config = dict(
    n_layer=8,
    d_model=256,
    n_head=4,
    n_kv_head=4,
    head_dim=64,
    d_mlp=832,
    vocab_size=4096,
    activation='swiglu',
    norm='rmsnorm',
    norm_place='pre',
    norm_eps=1e-05,
    positions='rope',
    rope_base=10000.0,
    rope_fraction=1.0,
    qk_norm=False,
    attn_scale=0.125,
    bias='none',
    tie_embeddings=True,
    parallel_block=False,
    init='uniform',
    init_std_qkv=0.0362,
    init_std_o=0.0,
    init_std_up=0.0362,
    init_std_down=0.0,
    optimizer='muon',
    lr=0.00553,
    beta1=0.9,
    weight_decay=0.016,
    lr_head=0.00462,
    warmup_steps=200,
    schedule='wsd',
    decay_fraction=1.0,
    decay_shape='linear',
    final_lr_fraction=0.0,
    batch_tokens=16384,
    seq_len=512,
    doc_mask=False,
    train_tokens=269000000,
    steps=16419,
    dataset='wikipedia_en',
)
MLP neurons of a small language model. Each row is named by its layer, matrix (gate and up: input weights; down: output weights) and neuron, and shows model dimensions 0-255. Each number is 128 + 24 x the weight over its row's rms, rounded and kept within 0 to 255. Numbers have three digits each. A neuron's up and down rows have the sign that makes its largest values positive.
After each neuron's rows, "fires on" lists the tokens most often at its 100 highest values on Wikipedia text that the model never trained on.

L4.gate606:090132148065134138177136165123101094147145101169132135160116139115135121111135126100099086123142120106122181170114126162161177119129109113120171136151139088139163094136128154131170105162110170132093125154122125135138106147109148125169160151151106133141172117171121133136135150135139092095158102090118119176134098152120113121142171179099127124150135096092120131129113124097137124071130111133144165106157129159167107098122121114142069098129129100150183104194164167110110159133119152167130121116125156153121134115147137119159124110119120130137144147137135112108141134084141141103112124113162139129111107088085121125128126117131149077132138139113138086127119102106171092118154133110133119149172140165120122160149104143150148091119132152155145141119150144123159154165130118
L4.up606:158155149127137148137139054130126081137139122153139123116152107113119124143083114153146153130112141119152166145158154143106164115126144090151126173141122135165094128114151106145106152151143114189139152154133097098133103096085161120142131093110109140130124108123129124140134128145113107115169105101132097136141129157171138129131140093143110112074117080133106168147176128122154132121158126080138115093135136132085133106113141144144158129128154118085146122135121172108128105145083119124107134142112130129107110188135158062120161125108126106146138110178119139117115123130124087118150115115151151128086105102130134145078093119100072130167110094096123117155103126133082136148130113110101096117116083153079152134114137158111160139067136105144118142174103148111138112147123097
L4.down606:114138136122160125152191132158094095166114107141140135141142139121132130124075125140122129083132129124141114126109141131126149167154129146116122127094163150098136108113158127148100163159146142115104157129135098064131153122151112155095114148126116140159116098088068126095141135131097121125109140109148123096111093145112123119147123134135160133121123085097166146112137127173133147161127136142153120125161086107099101098132166114148118141148105149125125126132157162137115142095199169084126139124108100122141079084160115136131161152133131102115138118113156170141143101116138194121130123135149127117187173121128155144120126043123137125142121123105109106126098118081107157124133097088090119124092107119064146095137141106154110167091119122127155119100110115086119118125127113
fires on: " O", "ic", "ens", "us"

L4.gate558:110111148114118099128164137113124137141128131134128137141141120096121170109128133128112167107105101175134152165151122168163126150106091096134099154138116127113125126114125124169104157165169147128077148101154143150137158111135150153101159175150141094123114174133115108123148161139083182162162108131100076134083135149140119161149164074131131154121150104102137149143141156109159144128121142162156103172175144078159101099154146119078158137148120154171156149104091142120089166088165135144109121138089146139123155129118127141150133175105116114148129115154143155138126140139130153089117106141139148174165138155130139090100129133124126124120141103127147106125149143146158122158121169145112148134144132122149098103106106066148104140095148155121127126105138122164166081139151124
L4.up558:099126148142099127086154111094105181161108097105108118121132150128139097175163126145126122127106101142140139135111110165089127133112147132104126103167160130105099144083101190106153117134116072134130111148146107164182137107086158103143152114106127125115123141168124103132130134144128118098154131123104095145133131145114143145097101151128117145135131160138089135134125110144104151125168148147112171158161139129144106133116119138127154083140152118148150094110183142114112151123133114095139122148083111130115148122114112076145140180146178152138165125193146122121148136171164106132155112155130134108122140070139183146111124163144115109109155156142109095156082111117126133135145147106133165132181179165143124132161126171105121139159159109102097132132125106127125123122119178
L4.down558:094148108112094097098105154171168144131109156078160145163125130101134127163093142112088124110126111198112099091125093140135129146104157123112093118122135134124147067192080149087122187121168131121119142131101116132099169139114159154101113168098117100145138120111133100142141156115091114139136129142139081126129139167131190095133134157102157129156146125139129092131146105120110140101122171135173144143156110077134089110118143142100127138144135127156141153174178145127119120115122101123147128135096141158104128138146121126138124118122136129165133108164118131114130125172147116138088133130111103124134123144086128119122170130122146115098100161135137130134076128168105132165145109141101088097121120126151096119107113134142136154100122136059113135127104142103124114139182105
fires on: ".", " m"

L4.gate460:155112129123105128125123094123172136091124109154159126126095137179136131126129130110143147126176135138147125113152120141119140105103144152141108148122144172167106090106143126161150153141100103101127088137084144121129130161141160070097131150126125117113135124138076088152147133146116146091149106105109133116156115100106135164147137113080136157158146137115138113169123126142136148122112127116128105099123118152140120148119118096156140109131117125157124151143103141148120142152144166117136105176129146113107093136126122129096195125096162187132148108159140147083197108165147153125139105166099088126086125165135113121151108146162110128129136158138076117136133164138132136150110114131134136187122168110128124133075094170106108115074117088135146107101051129095117159122156119
L4.up460:189078118114156150139115123112131099124146149142131194107137135123088105172121142099121129112127110109144133119120129200158132138140129141153173114163196130125106119096126117117127119163154101136139102141116122135125119130095119094116165148160109138108136137111122144145085102118092099110129138125147119152080119142100147080076119111150136130110134140114099141164148109124059166134097154160147126096111110101138152099133113139121137118090110125143125115115159110125108125169083142097143104132109135093118113156102183167123111108133153124111128123106113148106118079174171123146135076146109092127124163155121165126109122114116097149135135130132152088082132113091100122140113160169106134142128092084176142161095112134134085118134138133096136125122163097153132137118107133
L4.down460:158084124109132148085134135122113148131120062121153106118129121153146124150113171148108140130121133147146119125148145153123110137139137126129110116069077151126136145139102123146108131140132124171126142100144144117149109131140128140129122172121139107100142159143104162142118085111142152116106124181199110136094173125097160095155139106064144106165171123133111143151120142146124130101118158156101125121141170066140120102117132151125145119160130136116136115099100126082103134110125175111111165115101118162159105138162131150124146094131125141128174130073134071162122144130088128086134046108152159079131103152117152140137144145114131132120146099158139131136134120100141116165116114132110134149092116101133195102147141129159098131110131103125132150120168093128128172129155130
fires on: " of", "ri", "um", " Cam", " %", "om"

L4.gate445:086144128128139133099108134176132116133083170145159172149160108108155141141121136127149129168134162152113161137139199127154150171152080120165115146110115147116098109134154130122087137115095144094159119098120104140128073121162116172102152116112154132158096139127086149111110108102095146129140096127166089138160140102133150097154119180109130090114137174132142130142120139151181147129091138075085129106143159129106128120079122125111134113151095142124123129130131137127135143092132129137107122137167088147127156133169080141150148097112149135154162127131111097073160130143109161104138110164141133123117123121134153117150108097123122137145095132151073087138160134082165144139157153121152144131135113109101119093114117132118126139140117142088160107163159171133108148113125104
L4.up445:118062155127127173132113090121112091110075127129124119086148131159144111164115105127193092160101172111125133109179137102144127132105117153129122165099116140103072161163178086151122156170161110103116118153111146127122070120163116131083117118097157142114119123176131135106155111130133121132093118119144111136130115149120126157128139127157132125154083132146083176123163170115133137139104132147144115143108137136140151095102147119118144109135140143117174092117159139206119165169142105115135116087114103126131109105110149143088116156122127118150112142110165109130140125140123159166107130135101136149149152116128146132168130143125129117159172118128146097148115138122094149140113137125150149177139165075100087143106128128145104124130129148105093103132117121143081106107104128
L4.down445:131096131107133134100129124139097142124165094175122112169119088128081162111111138090180108105107133152109093128160104112106152118147131110108097087116068124075136153132137109091129157145128160183081140104143081106137103150096135124081097118188124147117112134157139128152099111139102155143140147194134093154120124105148123144112134126130086124179126128134128090132153111128130148125111111102131145116108102145136127157145140147129125090160137175151114124099109119140133110139114129087110097143157133128114139130116116118084146117210146122091116124123163121142129106137079124131100109142173090129127112156118132146179156130128125096176149132143139139108160157130131120104120140140156138135171142134098123144131112085086110136110129113125148132134149178149154090138158158
fires on: "a", "e", "ru", "ri", "f"

L4.gate231:118166151083164164156129113141144121096122100073166121147156095127098113148184167119169146164161137155130128137145117087148172143129154095149111112110095131080082117151141140140122079104135111134145115097141117139120135142090148133105156114125142110138139109117105104148146104163140089116120095144099139113098142132134145151146118129152121113160139145139117124132111125113121106159136137136141125116117126103118132113080079126136138148162127113098125081150156114133126150098162159137108118110155139136186128171114119129109129130146181041127141133137096141147161163125101135120121098156127075153121106128195138092107128093107119126099124142141170130127126125110146101128119087089120177128087108151115132171135085129149117161122109146166147111116133159096085103132132149
L4.up231:101096091135153092104123133140146175125138144102164141148145090147132129117154101126145101122170122116120128097132110127140143132148113123126106143157129155195111084142111130137125151158118092161111114075115139151150125117119165153141128099119158113134126131108156135103135116156058150122173116149119120145141147111082140176065175142136135122146149129147156130158136112142126084166137152141149140138128153105121147112142138137112123137091119116120109122151158131158098142137184139091115128146140127136121099150049098114102166144104104108143156105113127154130175140130078147149125132177062111157145140128136103111123074111150126122087122114129108089135096190130114120139133123095110118102137124102131119100129142096152129140122148143133145142087167067154158108103107133
L4.down231:152132152149149094129141106138112134160084121134137124131126170089132102120151122128162140122102079138133181123136156150158132127139119148114111104119127115112110130139134131110184154107119113163145121108127188125133149122178138097077100176099156111143138170067175133130158104140116125127104141160134098139097120145087092141133088128129138130154110104145146114116104114135156131096106111120101169125145093111133095142129123182141167109151125140129144133105110124151114102152130076155171104144129112123133150065148157158101085141150101109136139118104143079145106102131124121112149140145165064110135135098148121105110150153150147171118168109150162151125176114177135114109143104146158128147155146101129101111140143150174125136084123111107125145160124108148109132097077130
fires on: "o", ".", "us", "a", "ia", "ina"

L4.gate245:128118156154124117151099087132108101096123075095164129161156093141130136120134122125119107138137158143155158177141122136131176123124134150140134122148160110121096153149155126160162161170140126116081136164154111095101143171106103143107133143120124117183151128133120096112111093087151136114175126151157122156110110113116125148088089111094100134091074163130128115183073098136121148105123132132118124122167132119151155189126098132140098152135113101097146140163148147155098108107170144112146129136119109120095148145116145108123116168134148090140107127108159121113118119118077097141144172106154123129141124125138080108098153134080126100143103125138167092141139143113104168113153143114086093118134125107123181107094135112128129170116084114093174128113137144118145124128110114
L4.up245:134138125134170118115104115108142113148136139105120117105111155140087127133140144117151140150128140184118133174156155136125174143161145167150122152125137128174148108124154116145114163092140158138128133082129142082142123124109098194136113159115156124123173139087137128118100094126147110148108141175110147191163131109117099114153110138131155181080146157108167136132145097115083145130163147101134127140120116117117133119090109130108138109108140128118157140140144137125142136116092131156159136130122113115114147103104105091079112128142152127117106114128156158094124127101078106132097132117134095085164133122151140153094137108092131073091123139096055140124161157072114144123104145112127113152176143132148150152152103132161124140143172086131114172124160126152149114173094139
L4.down245:138142136131142150145124102138111123138133141126100109136122094151154119118103157114145124117145124125187098136112121123115200106150076179112134125113143110134105141100132108175142132165123108109138146125132142119073095106139131129115138182109114100145118132112084127159142105145136123085137107110183145114167089117139089161106107132099109145082136123145097115133120097137138181120158147076127144143117085141128130137139111140073149140135110092128142112129154111134138129113181160179084071125179155082096150193134097155149117128109072167158156150093139149141159117165147150125126141167119138165138137147115138120142117107165110155156070128125103111142115130144127165102088120123124147123121137146104091117122140119126098144115121117125145103147103114133124133130101092
fires on: "ic", ",", " of", "ens", "ific", " early"

L4.gate735:118142129116173129173174129131084130151171095160157143118106108117090133116166132132115152104154093098110077139107145139187104144115080124178096113119169121081169116121137135154137145148122134168125166101113135131144148112155118120116135088112143153098107143113133115114133112080136142149137125097135161125155095165124182067129119128138102160079143117136130105116112160129173157146103151182103106153134128125148174112093155139122081119096117100133148125142097119151172128164115163123116128135146111122197103116117128165145103115146104087166134115107130133169136176144143106156148129090137121080098147157160158127139086100135133144126094119120155142134110120138114119116121120142164139146122086119101116120114123140102134137147159108116141115115147123122114129084129123
L4.up735:074150123107181154169127151094100128189126155086131157105157131147132126151106180126109171125130122117160145109143131094196131121094112098144146153176110131150101146157153142179122123133121148137130106127139166076115148138110159103117128097093129151129119139100150122111147124093116120117171141131107140164117155106120159107132122141148101135110124106132077085140112096152082143164096128065161125165131112118157150136123127145118102128119172083137143116123132120104110096128089098132111146115159111136120106115129151119168140154099129143108121122121127113143110111110142115178121121107122153164125100163140105134145151136130110109100130140155131120122124118088070138136115090177181135109118149069157136160145123113120089135137093130119082148120089166123117120156134135
L4.down735:119120132132149108124182130154109136092143108163134112137123117101111127151136119123167118115152115131089142111125135176101090105139112115125111089133120131111157136028146167122182128143110166123109120110119178130100085111126132121113134135100133164119145150176115104105117103160084097132115154106177121144134074129145128123121120096105154128091097156117116089101135116123137127112121150122091133115151135117137119131131117116185126146139123126089099094118133104161134106154143133143144147165140116117172117141149157107090105101173141146108132174098111124134168138147134165115149124145110110155124155101153145095108091117071120147130106151097140199139107094189125125133145166110129136147166113186111136113147127110145098106106176112115146144126135121101120106114142103
fires on: "th", "nd", "ed", "st", " one", " Go"

L4.gate813:113130110139127147136106138132123101137113123152154111158147133160140133125119126125123164135117148138159140116119121136110132135089090171087115077148099122109145157076112127154109148122110102122115101135172115102102099103106111129122122135134146094120092144119205151114117110148072119126094109124083118092162159143083146106132153154142088131160127123139112094106092140133107088119145113144149153111064137112123131113135118112141129089139152184147152144094124158162093137148126147089119095143127132172105133137113134140130100172116115090121172183149138104096112129124157117133156154081109119133146144097169126088120077065141095100144121137136134146125142087105142135097084130117091131179175115129136150098126144130116150153109102124106134125157167095133123128159101120
L4.up813:089076102140103116107106171125162137107121138140117164112161087124107092121116151116084126120154181099111132156125144132117092111156134159146132124145103113091107109114219095116177142104139155130124107119191166150117173100151143108136121133145110086118070096131156162112152142159097100114160107118138121132136108171164165127136090124138136142127130062117107120136108099101129125053114157131130178127118105170166126113136159122115120127144120105149162146128100119140117162135128153121108141122152155130117097120141134142130124115116114097123145135137100120151128122090122121142110099129143144124157091137144153082164171090157115124139119119098106130156118134134153169141146139119111116133111122102086135123121131155091100124113145112096130120134104094143146146131126196
L4.down813:138125160155135148135075143135084143135085142091111148116135118130099129114126185133092132133128133176108129130095123136144089150105130106110134105109105129121148143156128094125119123109144145120147164142103158119083149124183111103128124133113143077116105116122115112127152099133098169116160092135104117146136114142147145150087123089104140140114086058081141157144129102127170099118112106123074121096126156121143135130179171128150107163148161145117132116162107110128143060111072152125148169147137137140136133122161133134114096151135136128121152141112129094129131142120144115103120096132144139118113161127081137136161190095114147119129151136132126129135100195119083148120123113109103146140141095149107136131119129146113183098087101132106139129099099085137101192127143152
fires on: "t", "T", "0", "aly", "ro", " t"